Weights of a small transformer language model: 8 heads of 32 (4 for keys and values), 7.49M parameters.
MLP neurons of a small language model. Each row is named by its layer, matrix (gate and up: input weights) and neuron, and shows model dimensions 160-255. Each number is 200 + 30 x the weight over its row's rms, rounded and kept within 0 to 999. A neuron's up and down rows have the sign that makes its largest values positive.
After each neuron's rows, "fires in" lists the words (lower case) most often at its 100 highest values on Wikipedia text that the model never trained on.

L6.gate330,200,203,207,197,188,209,173,143,205,205,223,189,213,187,169,191,217,259,177,219,188,206,195,203,189,172,155,200,208,233,212,215,224,200,152,183,193,184,231,203,208,183,247,230,222,251,238,216,208,231,262,198,149,160,183,197,194,152,184,214,261,197,174,172,183,140,184,195,239,153,192,158,186,215,173,212,191,210,237,230,275,241,135,239,228,171,239,167,151,254,209,240,205,227,212,219
L6.up330,168,181,195,194,158,200,202,186,223,150,252,226,155,233,217,148,226,141,232,223,180,184,251,182,198,178,141,197,212,180,204,164,195,208,208,199,152,227,216,234,207,156,212,176,206,145,221,153,180,232,212,209,204,182,206,272,206,223,168,201,211,230,155,256,216,218,108,206,154,158,242,140,217,236,221,166,219,191,150,152,206,231,173,211,201,245,185,179,161,247,192,206,246,204,253,185
fires in: "and", "mrs", "mr", "of", "median"

L4.gate154,248,208,163,179,208,200,175,249,189,180,230,200,190,236,320,229,214,221,229,213,206,200,182,121,199,145,177,161,225,212,209,239,190,236,198,227,206,189,196,177,191,185,182,247,211,214,234,172,177,196,139,178,213,215,192,163,232,214,213,216,240,168,169,195,183,169,141,193,216,212,250,214,174,200,125,203,252,223,205,225,196,188,219,203,188,239,215,198,168,198,201,164,215,218,161,168
L4.up154,188,239,195,176,213,201,211,209,198,162,239,221,255,210,210,190,220,202,209,194,213,186,162,194,237,140,254,179,169,189,219,240,142,224,211,211,190,194,261,177,229,161,182,224,191,208,206,220,236,232,192,230,153,208,190,229,162,167,202,233,206,156,155,198,161,183,214,201,91,182,204,212,186,172,195,274,230,229,243,208,209,170,200,186,234,192,176,199,286,160,263,220,230,215,228,204
fires in: "southern", "municipality", "station", "center", "authority", "district"

L6.gate568,195,207,203,171,258,190,199,232,223,234,253,193,163,261,198,94,193,208,228,184,232,201,171,229,172,183,243,178,199,186,192,209,190,155,190,179,137,221,203,246,191,154,201,177,193,208,240,153,203,184,235,246,150,202,162,155,227,226,229,221,188,98,199,136,255,197,223,188,139,117,226,185,186,164,188,212,190,172,170,199,169,162,173,213,207,177,208,194,244,216,185,151,186,265,204,247
L6.up568,204,120,139,208,198,222,161,204,144,209,175,223,229,189,204,187,248,165,225,179,222,159,185,192,226,184,198,234,223,145,167,207,146,142,168,202,209,211,203,171,231,185,190,192,152,149,266,168,136,153,244,216,193,199,179,260,237,157,241,218,198,211,218,192,223,181,224,190,187,157,172,182,247,136,239,215,200,155,224,159,209,201,155,212,232,220,225,155,210,209,230,223,223,199,219,190
fires in: "most", "among", "of", "these", "more"

L6.gate628,201,241,195,164,190,185,145,124,224,231,197,198,170,182,202,159,179,208,152,172,211,189,200,198,175,174,198,195,202,167,236,200,245,225,190,147,195,221,252,252,178,161,170,206,240,178,214,167,228,183,218,216,243,202,174,150,237,171,190,206,207,235,176,214,248,240,192,181,213,165,224,188,181,207,196,216,217,190,212,216,231,191,186,201,201,221,219,217,170,191,230,241,206,154,219,291
L6.up628,242,203,134,228,174,195,185,233,181,200,218,258,184,218,241,184,195,197,199,204,185,200,236,171,193,169,235,231,207,205,175,168,185,226,192,197,212,184,240,212,191,167,236,146,201,190,202,216,191,185,187,230,193,233,191,180,238,197,177,194,178,189,195,149,188,168,177,203,199,195,224,156,187,201,210,175,191,227,137,197,145,245,192,181,114,182,200,157,232,137,171,131,210,192,211,219
fires in: "3", "most", "more", "3rd", "35"

L4.gate227,143,198,220,179,197,159,206,147,214,172,195,166,199,210,114,179,189,259,183,264,193,177,269,167,218,202,220,202,234,217,180,91,214,258,201,174,233,211,254,226,153,163,249,186,192,185,208,192,176,246,177,241,202,172,209,201,216,202,209,218,211,233,190,153,222,221,150,173,179,193,205,164,170,156,204,177,179,173,231,174,169,157,161,223,161,228,206,246,224,200,183,231,187,250,175,224
L4.up227,214,190,214,180,242,163,152,215,184,212,208,169,147,209,179,205,144,199,195,204,200,199,173,175,174,175,209,160,196,154,200,154,236,162,149,166,152,156,216,238,199,140,214,212,222,182,199,204,186,229,225,272,180,165,180,228,164,220,201,168,193,160,153,206,234,206,213,176,243,175,150,225,188,197,185,154,133,158,187,158,228,211,175,188,192,226,175,221,245,177,204,223,178,155,180,229
fires in: "is", "were", "was", "samuel", "had", "sinclair"

L4.gate361,201,204,182,186,206,242,168,237,246,212,176,228,227,186,187,165,185,146,151,195,196,220,257,215,126,185,246,222,196,203,116,154,230,173,193,173,155,184,223,203,198,219,225,154,168,242,229,236,168,194,176,186,199,219,166,204,208,138,246,197,150,159,227,203,204,262,176,203,209,191,205,256,224,196,198,190,208,164,201,225,164,197,209,202,170,197,174,257,199,179,186,234,160,148,155,236
L4.up361,164,172,174,248,225,255,236,225,169,178,197,243,188,157,228,205,198,216,226,178,197,232,195,210,174,198,217,220,177,202,206,173,146,199,175,172,166,175,234,133,178,185,247,264,194,190,163,193,214,101,252,159,237,208,178,216,217,142,197,149,211,177,214,206,190,224,230,219,201,151,202,258,192,204,213,164,223,144,247,193,247,196,193,213,213,206,207,189,190,155,199,203,187,201,208,274
fires in: "as", "than", "find"

L6.gate376,202,230,229,179,162,163,201,139,194,220,222,205,160,168,202,193,173,202,249,187,248,158,256,195,180,226,195,189,214,159,230,224,191,195,207,246,207,205,217,179,191,223,205,194,217,222,158,214,240,175,180,221,193,169,185,247,196,163,206,213,234,201,176,175,219,212,195,177,186,179,159,178,185,206,187,169,215,217,157,178,188,157,167,251,179,219,214,205,264,173,239,233,213,155,255,212
L6.up376,203,166,204,217,219,150,163,224,209,222,222,206,206,223,197,187,209,205,180,268,187,187,169,229,161,173,210,225,259,195,283,183,240,244,139,228,176,227,205,140,214,216,175,231,238,291,210,179,221,177,150,239,219,201,213,173,235,218,149,227,183,203,197,242,224,205,246,229,235,148,206,162,159,172,157,192,192,228,173,188,232,178,217,192,191,211,182,217,172,211,171,207,253,201,237,257
fires in: "in", "at", "of", "commercially"

L6.gate353,173,202,217,172,259,186,232,220,201,194,191,174,214,245,198,213,170,202,178,217,213,252,222,170,191,145,215,223,209,146,257,184,195,149,176,213,159,197,204,216,130,163,219,213,231,200,267,176,211,242,202,157,227,223,201,191,203,202,151,175,247,197,173,179,173,191,187,181,149,209,192,253,194,215,182,147,197,176,221,218,203,171,188,243,215,203,250,243,183,208,168,204,194,201,192,216
L6.up353,205,126,176,212,226,196,208,213,221,159,203,191,165,203,193,173,212,148,181,174,156,198,225,178,199,185,186,229,211,207,218,219,230,208,198,209,258,170,252,258,176,173,220,205,161,211,192,217,149,186,203,169,180,185,182,235,202,211,164,153,211,240,190,218,190,197,194,181,238,262,197,192,213,179,157,187,218,226,195,180,169,155,209,125,275,160,211,207,186,157,171,180,213,251,195,176
fires in: "and", "athletics", "1970s"

L6.gate251,202,207,165,124,189,206,172,196,231,193,216,228,219,186,224,178,226,248,253,198,225,249,239,202,285,169,191,201,242,174,205,184,222,178,251,173,142,170,217,191,167,187,180,220,227,208,209,203,176,261,158,220,152,222,197,185,259,182,213,154,207,213,239,236,222,175,163,167,224,165,202,157,191,132,150,220,216,205,225,194,176,200,158,205,216,215,216,226,192,243,171,170,169,178,218,181
L6.up251,190,168,214,126,184,192,224,161,269,237,244,233,177,202,217,156,230,190,228,229,258,161,237,202,207,199,205,190,238,214,135,165,159,239,161,249,245,232,183,173,243,195,214,251,205,198,257,198,199,217,212,201,230,141,219,178,214,173,165,168,172,202,184,276,247,179,201,266,166,205,235,246,240,189,223,171,196,183,187,187,181,201,158,239,232,166,212,177,230,187,138,185,173,269,219,166
fires in: "in", "from", "born", "at"

L6.gate120,168,152,215,194,229,215,172,215,168,181,254,170,199,213,215,247,188,188,205,217,227,172,180,161,223,105,242,236,214,201,203,214,218,214,188,263,205,223,220,185,191,254,201,207,197,170,192,229,234,178,252,161,218,195,214,229,250,191,195,225,165,173,199,226,192,220,211,144,218,207,244,174,211,191,211,189,236,179,203,165,179,226,197,169,228,194,135,219,220,167,189,201,207,235,223,217
L6.up120,208,99,165,188,184,235,216,166,202,229,121,211,244,229,261,225,222,188,238,175,185,220,213,230,149,114,227,194,225,202,134,187,213,168,151,240,270,165,201,218,167,229,212,234,199,208,184,196,191,173,230,197,200,184,200,195,190,175,205,158,126,163,181,163,194,154,206,196,275,146,176,177,136,234,185,211,203,243,236,164,204,174,240,199,219,161,166,214,225,234,204,237,260,173,242,257
fires in: "to"

L6.gate383,205,163,157,202,197,221,197,164,177,216,225,155,204,222,203,212,207,216,192,173,152,180,210,240,220,209,190,155,160,179,178,154,188,254,190,215,232,188,168,188,124,244,247,195,192,247,228,155,248,217,246,179,190,160,163,222,256,218,186,231,161,144,225,224,142,132,238,197,187,192,199,199,229,191,216,232,159,211,231,187,239,227,228,167,167,185,259,192,167,217,173,200,252,161,223,199
L6.up383,178,192,195,215,226,188,237,200,168,198,229,212,209,156,216,181,222,173,158,173,226,177,239,222,175,161,162,215,140,133,229,149,253,228,182,287,246,170,161,184,168,233,262,176,198,176,173,224,217,221,234,167,211,164,187,188,191,224,193,185,205,161,212,213,157,208,189,180,215,194,170,182,230,214,205,191,169,207,202,191,186,136,183,211,130,167,244,185,174,223,217,213,227,166,242,211
fires in: "to", "very", "most", "widely", "relatively", "more"

L6.gate504,197,221,186,206,221,182,206,160,199,210,233,183,160,204,171,211,219,184,211,180,181,183,188,237,192,197,192,242,205,206,204,202,165,266,151,180,179,277,164,227,239,155,254,211,226,244,195,238,237,195,234,224,232,237,177,193,136,180,201,241,213,209,166,258,216,168,185,200,189,179,153,167,163,229,149,248,186,257,173,204,213,198,210,175,224,193,202,271,261,247,171,217,200,178,197,144
L6.up504,187,185,202,218,255,197,216,238,188,162,223,223,205,171,221,237,189,215,216,177,222,210,198,210,185,137,196,171,223,135,161,222,234,216,197,138,224,145,187,186,204,168,178,210,172,218,209,129,172,231,175,190,198,180,187,125,147,157,238,135,181,112,209,152,196,259,173,205,189,236,220,181,198,183,253,237,133,177,202,197,211,205,201,222,182,186,239,203,200,163,211,190,193,224,182,237
fires in: "was", "has", "is", "became", "had"

L6.gate169,225,162,186,195,214,207,158,190,192,214,202,230,208,159,217,251,164,200,177,181,206,139,202,205,154,164,200,248,190,186,228,187,179,254,256,186,151,262,159,186,191,222,209,170,236,170,210,179,199,212,213,257,180,167,181,199,187,165,234,264,213,217,208,177,180,212,230,189,164,151,196,200,222,212,160,210,199,224,173,159,144,191,174,183,203,184,196,241,154,199,202,192,191,205,191,264
L6.up169,169,223,168,221,144,195,219,195,240,224,187,215,209,207,213,252,203,198,171,193,165,207,225,213,189,196,145,245,161,232,203,191,242,190,179,153,211,228,178,165,247,215,170,242,238,234,182,248,224,229,237,166,228,163,166,248,231,206,158,177,200,167,223,203,181,216,191,205,198,190,217,210,164,204,211,210,159,178,160,145,260,192,167,185,212,217,199,228,147,236,165,255,169,220,226,184
fires in: "as", "considered", "appointed", "the", "became", "become"

L4.gate446,165,274,207,232,237,237,162,174,247,218,251,178,185,162,229,205,233,155,154,186,218,158,193,271,281,166,201,197,179,189,230,267,195,181,239,206,229,158,151,263,211,182,247,184,227,222,225,143,212,173,244,218,219,226,231,185,194,196,231,146,155,170,221,190,172,175,205,181,160,182,203,162,277,229,182,168,199,163,213,189,216,161,201,257,155,186,194,246,205,179,198,195,181,139,197,222
L4.up446,160,240,192,187,239,239,196,217,177,185,205,203,186,160,211,211,257,164,202,186,209,194,234,201,208,187,222,204,216,176,240,251,156,197,214,240,188,213,195,246,175,205,160,214,223,205,178,182,204,249,142,237,224,233,201,220,172,180,236,263,167,162,175,236,200,180,216,224,224,208,173,206,244,215,238,204,192,177,186,204,188,190,228,145,166,214,210,192,180,200,231,176,162,188,189,134
fires in: "history", "moved", "economy", "career", "route", "information"

L6.gate595,179,198,213,224,251,260,232,192,172,215,195,218,187,179,237,215,221,236,194,223,198,200,205,212,193,186,196,265,251,206,199,264,170,152,218,181,162,257,189,243,182,239,231,175,185,176,190,209,198,208,200,239,187,145,227,165,253,158,200,233,203,248,130,209,216,167,247,202,198,149,213,233,158,210,191,217,228,201,263,164,175,192,258,206,216,240,138,194,238,222,190,189,236,260,230,223
L6.up595,228,212,152,233,220,201,289,209,202,203,199,217,252,180,233,195,212,200,214,241,209,226,224,197,222,163,156,201,211,178,136,166,321,139,208,164,172,213,189,192,199,171,190,220,230,123,166,206,228,200,214,267,207,131,181,179,248,185,237,146,175,203,192,174,226,97,143,215,183,138,230,203,264,229,192,179,160,191,242,197,177,145,159,224,163,207,200,159,182,217,157,163,212,196,218,190
fires in: "of", "institute", "and", "for", "citizenship"

L6.gate598,171,184,196,239,244,223,215,187,212,218,246,236,214,166,180,237,275,179,227,217,261,190,166,134,162,221,184,183,182,180,229,212,189,230,230,240,247,270,209,216,244,169,269,201,231,177,225,211,243,208,182,164,134,200,157,182,195,193,204,215,184,187,206,217,170,213,179,216,221,183,171,148,191,214,258,196,261,200,194,222,267,213,189,207,189,239,155,180,161,180,176,199,213,247,198,214
L6.up598,171,214,170,198,174,194,213,238,145,232,149,218,194,156,263,224,188,244,137,249,221,141,217,252,188,194,192,201,200,195,199,171,196,196,234,252,207,194,199,240,211,210,196,169,243,206,213,177,210,207,146,225,184,196,209,202,163,164,212,208,203,183,214,212,196,206,175,202,180,209,104,230,196,136,216,193,220,210,209,213,196,221,239,224,171,221,224,208,264,238,184,240,211,135,190,214
fires in: "of", "at", "in"

L6.gate679,139,161,225,183,237,186,202,215,195,251,197,231,172,172,208,152,165,213,207,163,162,231,176,185,211,154,209,201,138,171,216,161,197,193,195,200,246,216,219,223,217,213,196,191,213,205,210,242,191,152,177,200,238,222,178,247,226,149,196,194,236,176,194,181,247,149,233,177,253,221,186,206,196,162,203,221,155,198,213,161,257,200,187,176,209,199,176,246,218,219,239,134,197,199,220,224
L6.up679,227,209,149,174,191,190,185,228,160,208,225,237,186,176,284,150,248,212,272,224,218,192,258,202,182,174,233,236,181,205,192,128,188,196,168,241,166,243,188,151,194,177,228,200,208,248,224,235,142,170,162,214,136,197,174,214,153,193,190,219,188,221,222,232,195,149,171,199,196,231,156,212,212,201,173,191,268,167,151,181,196,189,163,227,187,206,263,205,156,221,127,157,205,154,216,155
fires in: "to", "of", "in"